From a checkpoint of a small transformer trained on Wikipedia: RMSNorm before each block.
MLP neurons of a small language model. Each row is named by its layer, matrix (gate and up: input weights) and neuron, and shows model dimensions 288-383. Each number is 128 + 24 x the weight over its row's rms, rounded and kept within 0 to 255. Numbers have three digits each. A neuron's up and down rows have the sign that makes its largest values positive.
After each neuron's rows, "fires on" lists the tokens most often at its 100 highest values on Wikipedia text that the model never trained on; "fires in" lists the words (lower case) most often at its 100 highest values on Wikipedia text that the model never trained on.

L5.gate629:110112105101120123111084157159179124168119101086127147156138145129115055135179135145126126152145155101145086122111148147131102106125175125124167113115097145133172092109135130064139107111118158130129123121126133132159119123126143117097165094143127161109106155103121141147114133126128136108
L5.up629:069106142086127105118154112107099108138130115161109152156115067142166136123114140112138124174091131114140130096116125133140149111130130151128141142136116166115104109137161108106123125088097141100112146167076181143188145149132137135142117107117121156111172120090148162122115104123162183097
fires on: " and", " was", " is", "z", " been", "ed"
fires in: "and", "was", "is", "been", "later"

L5.gate1534:127111110105177134122130139124100137109183123124079128073133094119126121132187096129152066131094118143169156162100123156083131138126133138089141116107090135123099127097133128091157118134133166120114172162139070081132139125084134089161123131148154140120077123137088142131138132105102166126
L5.up1534:096096100130162136146148141097146148102122147113110150114119089112144138120115099176166145122121126121122152162127119153122167117128133115107111130139142132086119122140092156139122118133152156144122132104184141134148116178118185089106099101129115163125091160138143132134098109166093100158
fires on: " on", " from", " with", " for", " at", " of"
fires in: "from", "on", "with", "at", "for", "of"

L5.gate280:156119142098136110140140144110125132132128107151107080123147135115114135130120146153124155146157074101149186138136102165122089099098111136099086122121136193108148185129092124120148103099135143115141162101152160131140142063095082132077116147104138135130172129121116114168131138158131107105
L5.up280:143085098106162152113140129126124145129161098171131107102161124077121077075126146138100171147110171123099124127144106088115086118075114129118154143139131127133129159135129133166119135147132134102134160105154095083142155086146084099127131113137087115121143127144164100143084107126103134084
fires on: " that", " which", " who"
fires in: "that", "which", "who"

L2.gate43:125143092128110102136109082126145095143145161131110130138110209063121112124103129137160120061186127110151141119183115121152135143102132153119144128135136111131077152172146126086124143182107119114117153114133131133168139135162158142138133120145152096110115107144111127123109104154161164133
L2.up43:104165140111152131119151115104083137147112111152128142115113202123155122120154131128152143139150114123114113086101123110142176108151098088104122118102169136134136161116109089099158104127134119145103100150182129151122084120120117121101143133131091134140108123103156100102094095128147126162
fires on: " 196", "6", "all", " 16"
fires in: "1968", "1966", "1969", "1967", "1964", "1965"

L3.gate194:138139085099106166166111150130148091109137110105110176155107184135124075084121092153117148134096095125106112122167131151143144140116172154144134131124151131123181092113114104106158158101100141120112134135105096155118139088133129134130143123117114141098167160119084141142118142077137121103
L3.up194:153139131110111158146152105174096153145111095166091155141108193142048106145117132182114111145153147136143118140153108122153128142146145131147109140150118137108166101092124144138161150084080137158131138121163130119138158122122094129138129134142125159107144129128153153124150123114119162129
fires on: "ly", " also", " later", " then", "ually", "ently"
fires in: "also", "later", "then", "previously", "eventually", "originally"

L5.gate710:122145101094132137117116162107161125101126132148171141128137109124117130128103144163130140143153171113109136148138154105133129120119105187113152133170192119122107154146094179110120092135112143145085093150115120173144141086148171105132155144122141111116165197113159181125125152155105112170
L5.up710:133161148144134117167068138123136101135143114146128135111097139123121107134092174148141141130173143120139061125107143122128138098162122098152124113146083178151126097116113132147153073150094111145146121127109147140138151157080111109143127102145160176108145119141088101135140149095112135156
fires on: " the", "the", "The"
fires in: "the", "theory"

L3.gate1447:160149180120130124110141123122123134113097132161145142127155138117130122174108116084164133114142110130129119133116114144152134109146107094144148147126138159112157146157109138121163130109119101115120145138174121148159145131152131159144106156192111121104132136139103130084151091101162134124
L3.up1447:186151106117110124132115075142099128120094094122145063124162129125132135120133131141122130111132120127135121140104140094126139116186134145127125131126139107162117129125117127127136164085127115108089130115151146108144109155088131112119136112143157111084140146097158139148172142116094131141
fires on: " second", "th", " third", "ne", "ter"
fires in: "one", "third", "second", "latter", "fifth", "middle"

L7.gate869:125138155090149132090142141107115143161128129168097134158117103123128125194127138185078134109111121085169121061083083104116117115132111086124154135104126155143102099171098169131131112172087100141115094160145093102146106117109147133118110134079154162116142102149098143164159137162143099128
L7.up869:143117108114182124125135119131137149135085142131142154160174135188149122140135141168096126102127144146117116130115103168108103128113119117153172131121130098093111150139150144095149094087105096182117147153133127110153148128127151115126114105091091134161139128081106111122143106105146119127
fires on: " in"
fires in: "in"

L7.gate168:121125147094155145123111099133134133161124119130116177131116120119160146138124181106162164152157161134144147160136172111157136122131134143135134171106149127138084139144119132177134134136149114098155117105131157134125142145130176176071122127102140176112136068144114153183109140173084120122
L7.up168:103150151149126127167104111118089108113115081071086112134166142118108150158130136123167136168144130096138185137157128118161136140134135095132129135106098163076100156135132102163140120155096104146200114164169160160085124114098111153175132110134142116180120130096123117124145179153119129112
fires on: " a", " the", " more", " and", " im", "o"
fires in: "a", "the", "more", "and", "too", "particularly"

L3.gate23:109151124108079113122132165087127124131117125134161107124112093086173120111147130173089113105099137088159150139130197135113077094133179123136130158108171105127130112075076096105083093102119142127146138135125123122163124148127166151137109109104126125117117101197160125074135104140089130138
L3.up23:176115122148152131143138118086109145148151146119125141154063103134127114157130109100103149128110141116123143138129151150128105085107145080129111111139108134147139095146143101106109142148115123133074109149127132130161121150106098105123121137127164144142156125150114127129132068104090129151
fires on: " is", " a", " was", "re"
fires in: "is", "a", "was", "area"

L5.gate861:156150122126102133133138125135144132069128113161167136107161115143117146113132109113135098149146131177132111131089177142128106129098112132145142117126129154114164117100109156093113133132102129117158136135157112118140179114130100164150086101109107100119143126123136104130081124129130098152
L5.up861:149099122144123123138171114118113104129126115125128140067124119126104141137141160169097138120161147121140117155121106098113120123142172126134099150149117142101124093129125136104128108129154151118105154149155168117070128160100112117133150096105123113144136109133132122113140114122138104136
fires on: " of", " for", " from"
fires in: "of", "for", "from"

L7.gate524:144077106119123118141114108134138100103147089161086172097086135152101118124102137142119087157150136097118126104127106113092121160103135149188137080115160050160106141147102159121120128138126138127103142139115115147116126108118122118179096106118153135132159139122116142125071147114129133124
L7.up524:120147146135135109130141180155102116121148121127106124077078146127119103148119117137096123166096125122131107132153140151097146137131142140138123141131127164096125134132112085114124132149104144133117139080143136144090125103118119155104113173101122148163130133110129099142156143105134165120
fires on: " which", " that", " and", " it", " also"
fires in: "which", "that", "and", "also"

L7.gate1417:124121120125109086152142129140184102151141126146103152157120121107121117121161126156094127165129098120118161147085169093142076162135117175127143144126109099132130132134100144080102136096083113153103152123105107132163116117124101139092137124111124147193121126124147130126115181095136163149
L7.up1417:118115155110154157159165128156119114107133082120080116168127144139123116114138136118158172149128155146117091162111141136120092135086118111120165127136150165159114107176154174171123181117172131110171075124130171134136119076127123092102121118067120146129091135092161078145106100127119133108
fires on: " and", " which", " who", " but", " as", " that"
fires in: "and", "which", "who", "but", "as", "that"

L5.gate858:115123154090111128105091166106121126093146125118101163107130151128109129158075115125129101121118162150089141124152113101118141102084102139146154144131059139142143123129131152120116161156114157153073104113117101095146157123127113150101144129129149156176084106113124117106153134157111124114
L5.up858:134105105112110157104110127153112139087134144119130130126101179128128135145091101116158103163124157140137104141096120163159092115112191126133061124090087128106123106113116070104159163146162151126128121102135151159140129120111091112157130138131082117128121103125088115173109091152124105170
fires on: " or", " to", " from", "av", "i"
fires in: "or", "to", "from", "per", "and", "m"

L2.gate878:112131126109140167128102123129098114138127117098168086080152140118143146113100112103140159125147131138162185123118174115119122126132121125116152137118122125140087144101141162142134193150101102122130124131096110112167125114133104093089135127092092102157115124131107150149131154121147163124
L2.up878:168120124105132126140128120133118114124154139151138066102130120112165124115123126107176107144156112112158131125091154148153117138107150157090144134117129149130136125115142146120096125146128128127137127112115146133154112110118112099079115173139117133118128096145117125133093115117135127143
fires on: " City", " city", " cap", "own", "ough"
fires in: "city", "administration", "bought", "capital", "capacity"

L7.gate1464:114120142132110144160105165152089141134111145101148171157145135091174092148187165103084122131067130110083147129131140104120099083118159136129160159125153103100115151128115132149124114147122114123136139133121193105109094116143109098112144126155129082105132142099162102105120149129163141182
L7.up1464:131162107145183170165087103109121089118142131101097126131123137144120077125138109078146122162149162164145113117160177114157100144073147150121103158158137177177144129125110129170065108114171114143141113113136128148134131170125164103173124080166128145161131121135135120131115102118137109143
fires on: " was", " is", " were", " been", " a", " be"
fires in: "was", "is", "were", "been", "a", "be"

L7.gate911:166158128141106103127101117146140091154129120123097157119148105128134150129143117150074126134140154099146127144170168128129117149147163162147157165144123160128142079133124156129149116112094126110136184163132118151176141077154128117094126101104106117122107147138115162166163148159155149122
L7.up911:134122152163128123110144159140151147138133122125094119144079149115113110120147140136116148151162131094140111161140174108103178144097090155165138095168159120113124107153126107129129111123088089103097118165111115142128142108148146106084134117141093148106113098157143137110139139128112095145
fires on: " the", " her", "'s", "the"
fires in: "the", "s", "her"

L7.gate2:152124089114092154156109109154096104142076120122136175139099134152148134117150133067141104111145143114104068088121115116139131150122101138179049137124162109106109121102163120155155101136158137127102151151133135129096141095130123153176133141096098127160134133156092131118135103130111160160
L7.up2:165162189113148127107075110118107133110162141121136128099133140129125138159086101098157166147131141133158119122093127106158107151170116097123100115095117118114071148131130113141155162147110118099135117092128136112117124123086145159135151115161135124150089119086088096116080180129129154103
fires on: " in", " from", " was", " (19", " the", " his"
fires in: "in", "from", "was", "the", "his", "at"

L7.gate833:131138109066135106092157136138132135125125150147182110107161128086123128165125152140131126170167151124165122124106103110150138129127126164085141145123127163134168152106157133083124137141127132170169154101109139141129152086136123120176145174108141143108109142139076080102130165097092126131
L7.up833:108104093118111102108122144130107121143158097138146130091171084094151136132163110141159137170162129129145133120136104172118064102136103130139113126141158096141138171123116169144120118178167142172139137094158116150091116089117135129120119137110155091171124121086146061161134104132111105104
fires on: " to", " in", " of", "ther"
fires in: "to", "in", "of", "whether"

L7.gate1256:185126134142083136140097092122123127133079134149132154056161096122139116144093135146127152150132121154129084056146095120140165162121088151132101149132134147114125107091093156131113110150129093164156099113177135111139123143130148106137154139112154103159142125113130122135108087115085151142
L7.up1256:123114099127133113171165111125162113131198130131120091133130135117115126128111113183137158117118127123190114123116121181070103150116074108131101107154108122146132141073164082133121098151117105132127176098094103129145154126123126142157110121141146115172128142095163118136128155155143120140
fires on: " in", " of", "ove", " at", " within", " from"
fires in: "of", "in", "above", "at", "within", "from"

L3.gate1276:167149113134112147116101140121133120151089103140090112088177155122111117138173121169103160147124122126105152162139077141123121179136148087081118136082126118139121150080085135127114116134075126154116139075137117143149089107123117132172132119127136119144117125125129119108139106138101106136
L3.up1276:099135067103148079130108164125101145148135165153104143099148081118126105121112120145145144127130162132090118079136107119111138099123121126108167104166141125089143130099137108116147122135080096125109120136103106120141086152119103134128091124120152120152140170132179112112145145083133166111
fires on: "ong", "out", "ward", "s", "ross"
fires in: "towards", "throughout", "among", "across", "includes"

L7.gate824:139142146190146147134132148153124124123084114156116174142116135142110154119125125101145141134144122089107178097133109129130106120139145133143141090143149118123135140104102136104145106168139154112134143101167112147112151125107088191150099139139098096129122172137118109133149186111097137175
L7.up824:143159148121163103134154115102128114140128183124148130134098160142107140130163139097167097125144099079108103098093157145136113134111141138146166082097133115114138123123104128113158089143134159128177127096130152135090127118106123136179124112124089147113107148136103106168115127124109113151
fires on: " in", "In", " In", " by", " of"
fires in: "in", "by", "of", "from"

L7.gate1334:156111135125156151169135125167130092137068133120117123110121123095140143110151146143119137110107122116105149100108118114160140113180194102167155173133114129132099100135085158106156125135132136094113079139115113113153127167143125138123135141109140163123114118105136119097118147098137148106
L7.up1334:131149089135067157173121152157074073127137144122156098144180115133131155144078140073149130102161155133098123124123153129126158133148111146129119157121110113102089098087130145175123121112158124156133126143164113142148146139138146113134123121110148130174127142116107157138154119104150134102
fires on: " a", " of", " and", " as", " the", "res"
fires in: "a", "of", "and", "as", "the", "express"

L3.gate259:137136145120114123130146163088100151122097140161110116182115112154104128110149139106173125171109142148125169154082156199128155065125136159130126156144107106099153137115144116124104092104135121099124131127157153141141175120129138157135137134125127132149113130117130142121127120153102151155
L3.up259:107134108150143156149119109121150148119124105153083148135095108150127161117068125102106128127167135143178119151147103161147132130122096145125075137105091147110152115101165111099105170136123160112119112169094198149189132105130147122142150132161153136118094103138146105098120140171113108125
fires on: " was", "ed", " is", "ing", "ake"
fires in: "was", "is", "taking", "take", "played", "served"

L7.gate998:164106099097191109137095075080106121146125124134131116098108112092154121107138072101127150153156139148179155147102123135127117138122141152171084146140150165109148110129140121175096095114128076143135131135164124151118106162137117130129125143106115148059120108123144122139126112076120159144
L7.up998:147147192160131128148093163105100111076138123153081126162145118111131126160133114179152108147126103111157158080141103111122083177134128127143101119108127128084146157140143146120151133104131107100162108154129113129136130180169153155133114098099121132129135139136096106147111119104122112125
fires on: " in", " during", " since", " after", " from", " the"
fires in: "in", "since", "during", "from", "after", "the"

L5.gate1197:170058121141108141148158096201136104112115134172129119105140153103127150103111094143112128118095125099120067142091135121111148128153125115103096104120127130122134162124107142098129120137125154145132180098164068066122111100157149101133143118116118141193119114078086097176117131113110099131
L5.up1197:164109135141152103122171112148150138165128163160144118094132173141109144110088065147113126107109106132149117163061128141136149118144153125106113148127132138113113122173095130155148106172158139097097141121158111069140115119121132088134143126088130137138133135132138116132156118169126117123
fires on: " for", " to", " of", " in", " between", " on"
fires in: "for", "to", "of", "in", "between", "on"

L7.gate1423:126173134143143166103124104122117144152108141163125157143158137112144098157125091099131117118095169076157147134126100133076156149121142101148156133138146109147139150130105138141098141137148113098116097132140132182096139112185136164111141144112109164082176129096130126156162134124080133154
L7.up1423:118114145134123158153164187155186166150080096157085118136100127130121151146149109146135148145142104126111100134113150120127062103106113110128136170092117158127130122103153128144079083116128097150083160107116148123125166131118134106108141135119148166151081121106090116109085101102116133139
fires on: " and", " in", " or"
fires in: "and", "in", "or"

L2.gate1503:104150105100115079112096169138140103142118111123126102111122162111127154118161156091150132136133119122117109124104096160132089101114145079128143113110136153128137152124149129126152092109112104126132097099170170127103125146148169118121146114095126127130143087147153116109098100090122145133
L2.up1503:148137152193132141131093156154141119115124126144098106132172138103107119163106176140122097147134176135206128142130136129127123128096093128150129154092120161122139138095147145136158145141132095106130112158108134183121127118135106093101099132085105128144137121071129140100121167122120141113
fires on: "On", "rom", "uring", "ike", "In"
fires in: "on", "from", "during", "in", "while", "since"

L7.gate851:167175105128159159117142137124103122132127172130141127102148103127125125117144102121124061144148149144100108096104125127139115153104137121104154103079123150126105124114127130124086079105159136126108150084083155155121105139115103122117110115168144120088153147075139075054147130096123160154
L7.up851:162079095143109134116108121099126115128143150110133101127090100099146145137192120079109115165159123106179115100138095109111110144117149121156166123124131131087144131175122155119151132141112105121112141121135152122134087120130164187124157086100105117107151137147112139135139110118143127163
fires on: " in", " during", " oper", " on", "per"
fires in: "in", "during", "on", "opera"

L5.gate888:144093110124131103158120125153108115131122096133142178122095145125112114133148110119123143144120106117146135174106090137151142137090152122146152120159135100124157136139085134100128139151148098174130114113163207125126125098166137118124126166142123108154159138153112129110118098138144129138
L5.up888:103110130086142130127135133130090119105149107140129153065154106125130106157132183191130129181134148097088130094130152101155139152153113128136153127151142147121115153119157140143143090107144146161140117129097114154160123116123077123103133170105159152102130089103109095151145092159129097157
fires on: " att", " who", " she", " also", " he", " that"
fires in: "who", "she", "also", "that", "he", "it"

L7.gate787:165128168096093133145123093162129148112132099098134137135150102130084123126120153154125134143152128138136114133082114133182105139180144107114160114172132107137116174109113144140123125144136101106108171118137140139101110181129141168149096141123160149145100113125119173121133149149129121163
L7.up787:184135126123104128128110140096117139130125098089105080164098127129117124105139136169169136139130140114122102143093134119133139125159145144142131085129097108140124129138147154112113129109107124179136166146126087089116149135122143105146119108130121116146130114114105181122148076121099087129
fires on: " as", " As", "es", "w", "et", "nd"
fires in: "as", "sometimes", "unknown"

L7.gate693:134129151123119126102119107164113157141048088072147115141139126130135144112083157161158148108177164109109127139119108150101157152120105123113166146116126102161138098130145170122141120140166189140106148136117088150160129107132148120081137139111143137104128122173114134123190142116162115128
L7.up693:122125146145073182146123123119147118121149051100104104153100147088147158131123154124162106104121086157132138136097081135174147093112123085119157100083138106127089155122138143126134127098176169132116120140140096112098139100116111136127103127115114122147085144132145127174164159099124165132
fires on: " as", " ac", " one"
fires in: "as", "one"

L7.gate1522:161115094148085092103154150167151085135151143169113120111110172127160083108093126175143131104133106103152132143099125153135107136114148115124205146157127089154119111103139161100125113141135074131151134136133129094161162077116099145126143177129094131171149107161152140116116126121118143119
L7.up1522:170110126111154111121128141174113099143159177120144162155092127080138114153120104191111153136121149147109114110146127135102123134111149104162138115156109090129122136148131148156118105101089103139142110127163157141139108104113138125148123135160159114109119152171123115113117133177159110136
fires on: " it", " there", "re", " It", " that"
fires in: "it", "there", "that"

L7.gate938:131113092134128139130141127111114153096054136119119086106117142128134191117112128143118079158120142147104088160171172150167111119166131161108145174132178172107133125138132108136127099138116108139125118134139142131147158128139109145092138151121142124089138113156160116100133095135107139133
L7.up938:106128133134133164147127156126101121076151130119110143109128154152077138164085158119141139101169117137116131128111157128139146152118125118131178139158131168113108119089128091134106124104122115149126141174174139126151145135108114146089121167149160062157152166086138148163107136143126104087
fires on: " with", " the", " a", " of"
fires in: "with", "the", "a", "of"

L7.gate1123:131129087122115091155125106130112124126136123161065171112154107115161151139134103141142104146144095122108152155106179153109114126112133137105107127120143091135143125091122114096129118103131139132105177127123120141139159133084075160100097137156095161140123105095137094118174165101072113144
L7.up1123:126085150141139126159171163118128158122136162155092125141135102156140134122128155189096108174182140173127130086141152093117150124080139161140150098121110120139116132160098129116099100135116145125123151131149121145098142097150130115090140115169112192175108103142094086119128143143103135119
fires on: " in", " the", " of"
fires in: "the", "of", "in"

L5.gate1058:121091122114135116112104110131160176150150130137140096142098154141132113102128114122160171096118154135141175134100123145140102107113134152126076101105140155120125141122128108124115142142140164104136163123184165136112128132109125141146125122128165171137131118126108146117135116102123160156
L5.up1058:123090125143121134132146087124146103089122190139126139136173137091108122066147107114168135155138115126101132145121163103126149152148079156112114149164181123137124127127125136132123135126137120187123172141102137165115134149129121113141104135171138117152161112120104116114115159166133097148
fires on: " not", "fer", "ike", "vil", "out"
fires in: "not", "like", "evil", "without", "preferred", "beyond"

L2.gate113:125141093132164064144111170093128159135088142124106112109138134137094130113138116116168109139113172106101118123084133156128100145105149108119107125144120115117177112145099178122151097119131085104143095111183132150134114168138167096113119109111128133097135123138140105169146133104121137166
L2.up113:083096121162178104151154122148133179083106098123148133109144152105111115080112183128118119173145110099131117124156113115132130107106143106127161113136150123144122125140125156126122097146107111120140123104138106143171075084171107115106115123113154166128106139108155141125124104161122159089
fires on: " In", " A", " As", " At", " On", "y"
fires in: "in", "at", "a", "as", "on", "by"

L7.gate217:128085135127117154114116109106129106126133135132138090151066105140098148096113123124158115126147102126122118115149112123114179137138137129097104178153109159112119165105142162162149138116136163104139125111122171157174116138121119127150171118136148116140115126141120079139081121143122169130
L7.up217:078064153103142122152140100127084125137129146082128132129165155105110109156154123071163082137132109111151170137119136125129139140154074151146120131147136123173135157098112112141118092112107166125118125151139161156095174124087127134094157076191146096086149107157188142150156149127090141143
fires on: "ist", " the", "'s", " with", " his", " and"
fires in: "the", "s", "his", "with", "and"

L7.gate565:116144133149098175127119133140144181172153152079092126176092125151143096128167192107163157161150122135134128141160140105121122116138154126122188115170128146146184124122144126118143119089132118105103131158140141128141145189107139136118158125141173162150119156130136139065137127152176147133
L7.up565:113150115165125165121091109128082107166108153173152161127147134085100141140161119109089097177135176141127155124155142128135098151135144155112153128092120123123175139093120145177152112143160165104082124120160156106123150122131122159126163118146174167118112143124152128096111157143191123127
fires on: " was", " were", " being"
fires in: "was", "were", "being"

L3.gate1378:094075147114115091110142131159131146132105141163147116100141109151105129104166111165095159110127167116146177118140140142107133193076111071123147162098118111134153152111080165128136148137100146111157122148109141151161152116121128106153107079161175079152149136138126111144121097107143127122
L3.up1378:085128129116128118131161101159136160111132156105103140107138153122168122093147116097122126129153124117109121120119123111131136117135152117094091136111123116108102077097108106166118142133122117140114126120146122153104101066108146101130159135115108127177137140129120137155142143150138128134
fires on: "um", "ub", "ain", "pen", "mp", "est"
fires in: "museum", "club", "open", "spain", "forest", "olympic"

L7.gate1461:149108108105154123144133113118118113177142107099150119148146130141167115118157114098166124149158132132116100122126074115133098138113150138076117126123169125132121138122134119129136144140120167143114199110126128137115135138139161128180117157097127137113143076083143122121157112148121142120
L7.up1461:119116156158153112102146135132133110124152141141103117079129120130086129126148134166152150120138129123132108126114126119142114113147143111131117143111161132142114167111120125134105146088147091129147153100138140064133161142091132158116143099118109137116126103103094118115108102136113094132
fires on: " the", " of", " during"
fires in: "the", "of", "during"

L5.gate1459:141104136105117114140121137170125129140096151122112118094085133134143166160142108131100116130162130136126140167130127139129097145138124091082143149145090128118141117119117147114150127125111119185131112131129053098103171138118098116105121135112154175148135140072139111163142143144126124105
L5.up1459:151085135114143151105087090108134161094122133153085113103145173133127161134162167142121129168134122148151116133123102101119111095101139149090128134132133161115136121161152091158126114150115162131148149155129180113168115114165092149166057107095126138159106142116106107165155115126133125122
fires on: " and", "or"
fires in: "and", "or"

L7.gate226:136131132080150160120166123122140111166131171145131136136126159139102088131104116149106117094115126115113133092134111153127114131093134115140125147078138122119118147114085113105119083065119133132114169122108185067182132137151108076161109148137101107115134088116114135108112173137123115120
L7.up226:096147131112118159092151121170130154067122145126158140155160145111143119130115139158112124116112143129115121171123183133119132123124098146173132138172154130116134123135102150110129144096157107134137126088161130123127115125141127131126130112097075087193114156146102109107158142105127136142
fires on: " of", "s,", " between", " in", "ross"
fires in: "of", "between", "in", "across"

L5.gate1243:161121115145155099126100090167117079181111173111137115109139124111168128107107124130139135141148121162102087110152129133122120111117149124117070120131187128162123144111137202116106160141110118138110162091120160154129104135106097180129104131188082121137124166134119121143148142092145123144
L5.up1243:148160131119113092078162111160127109165143114137126135118154154136135113088164159150094098122171153151138084108141134162129085141137134165114119085135119108110149154131128126141117133125154139174117147095151158126144109115128127165178081121134139156133123122118116090128181120155119103115
fires on: " of", "out", " in"
fires in: "of", "throughout", "in"

L5.gate702:143188151153155175135109131133152154124119130137142088161126136126171089180137160156117165164131138130127144161155142122135147154096115117163133092138125118131134134115070112124141098112140114118113140143077118136126129160189121098114115095134097140110106156131100151119129169116160183169
L5.up702:142158173136129113113097123141107102131102115131091083110114131125107077119145165140118130116142162151112104125105093127099126124109140128166140168098164115143117174157114134093124135123142142122141089116115100133129116134187109079113112105121140144113119175136163122109159146148157127159
fires on: "A", " The", " their", " his", " her", "ial"
fires in: "the", "their", "his", "her", "official", "whose"

L3.gate32:129109101134091134121091139118119145156127151105112121130153190158180136130129174157150101121135134111143113093126106179132172152130103164122138132158130117160112117131111133122140157128137108181172166129125139163138181157124125128114125147135122143166114122097131151099136122124104155086
L3.up32:134169127084131128134113137115145150145122120107162144148119113134129146100167121105179144141097155166135148098148129147114152126124121110100129136117126163144122096115149088120131118106158141111102154119092139149116144141097134134137094139152160164123120145156151143136173109138066088131
fires on: "F", "W", "US", "I", "S"
fires in: "mf", "fw", "df", "rus", "rf", "rsa"

L7.gate385:108117103139095158082147167169139167126119126158119135131114153155115122159137109153138115134127118108158143154117137126138136174152163194148138118156151089151136131089111146152114132106123162140118132177137183149147099100187108094118106129109085123174145142096106151114158130105112154112
L7.up385:162103132139115116107166164152152106141088114163169137144156170129133136110114143132113133124129118063103137115114168115138104152112143172148127070124102162101113128137139150093153155158082145131118113122150143083126150084150139154102120161109148155092116167119132092144102099120158144151
fires on: " that", " It", " which", " it"
fires in: "it", "that", "which"

L7.gate386:151130121163120176130135131125176120109082123142068140146100119120138148132117169118144158154154165122125113144079149112166142083105133134078147160176107107115099119172138115130117096168094129105158127149113124142123111142148142120127129111122152127117133116135150115130108144127147165132
L7.up386:164117103132127105122152182178094096164110133166067124111175132141091145124115139123135090110137123135084158125152128119117162142134134159150134135097105176093133163150138143132127139176152098138162114170125124145070124149119112152127130110126176136167105168151134106147144120148136135155
fires on: " his", " her", " His", "'s", "y", "our"
fires in: "his", "her", "s", "my", "your"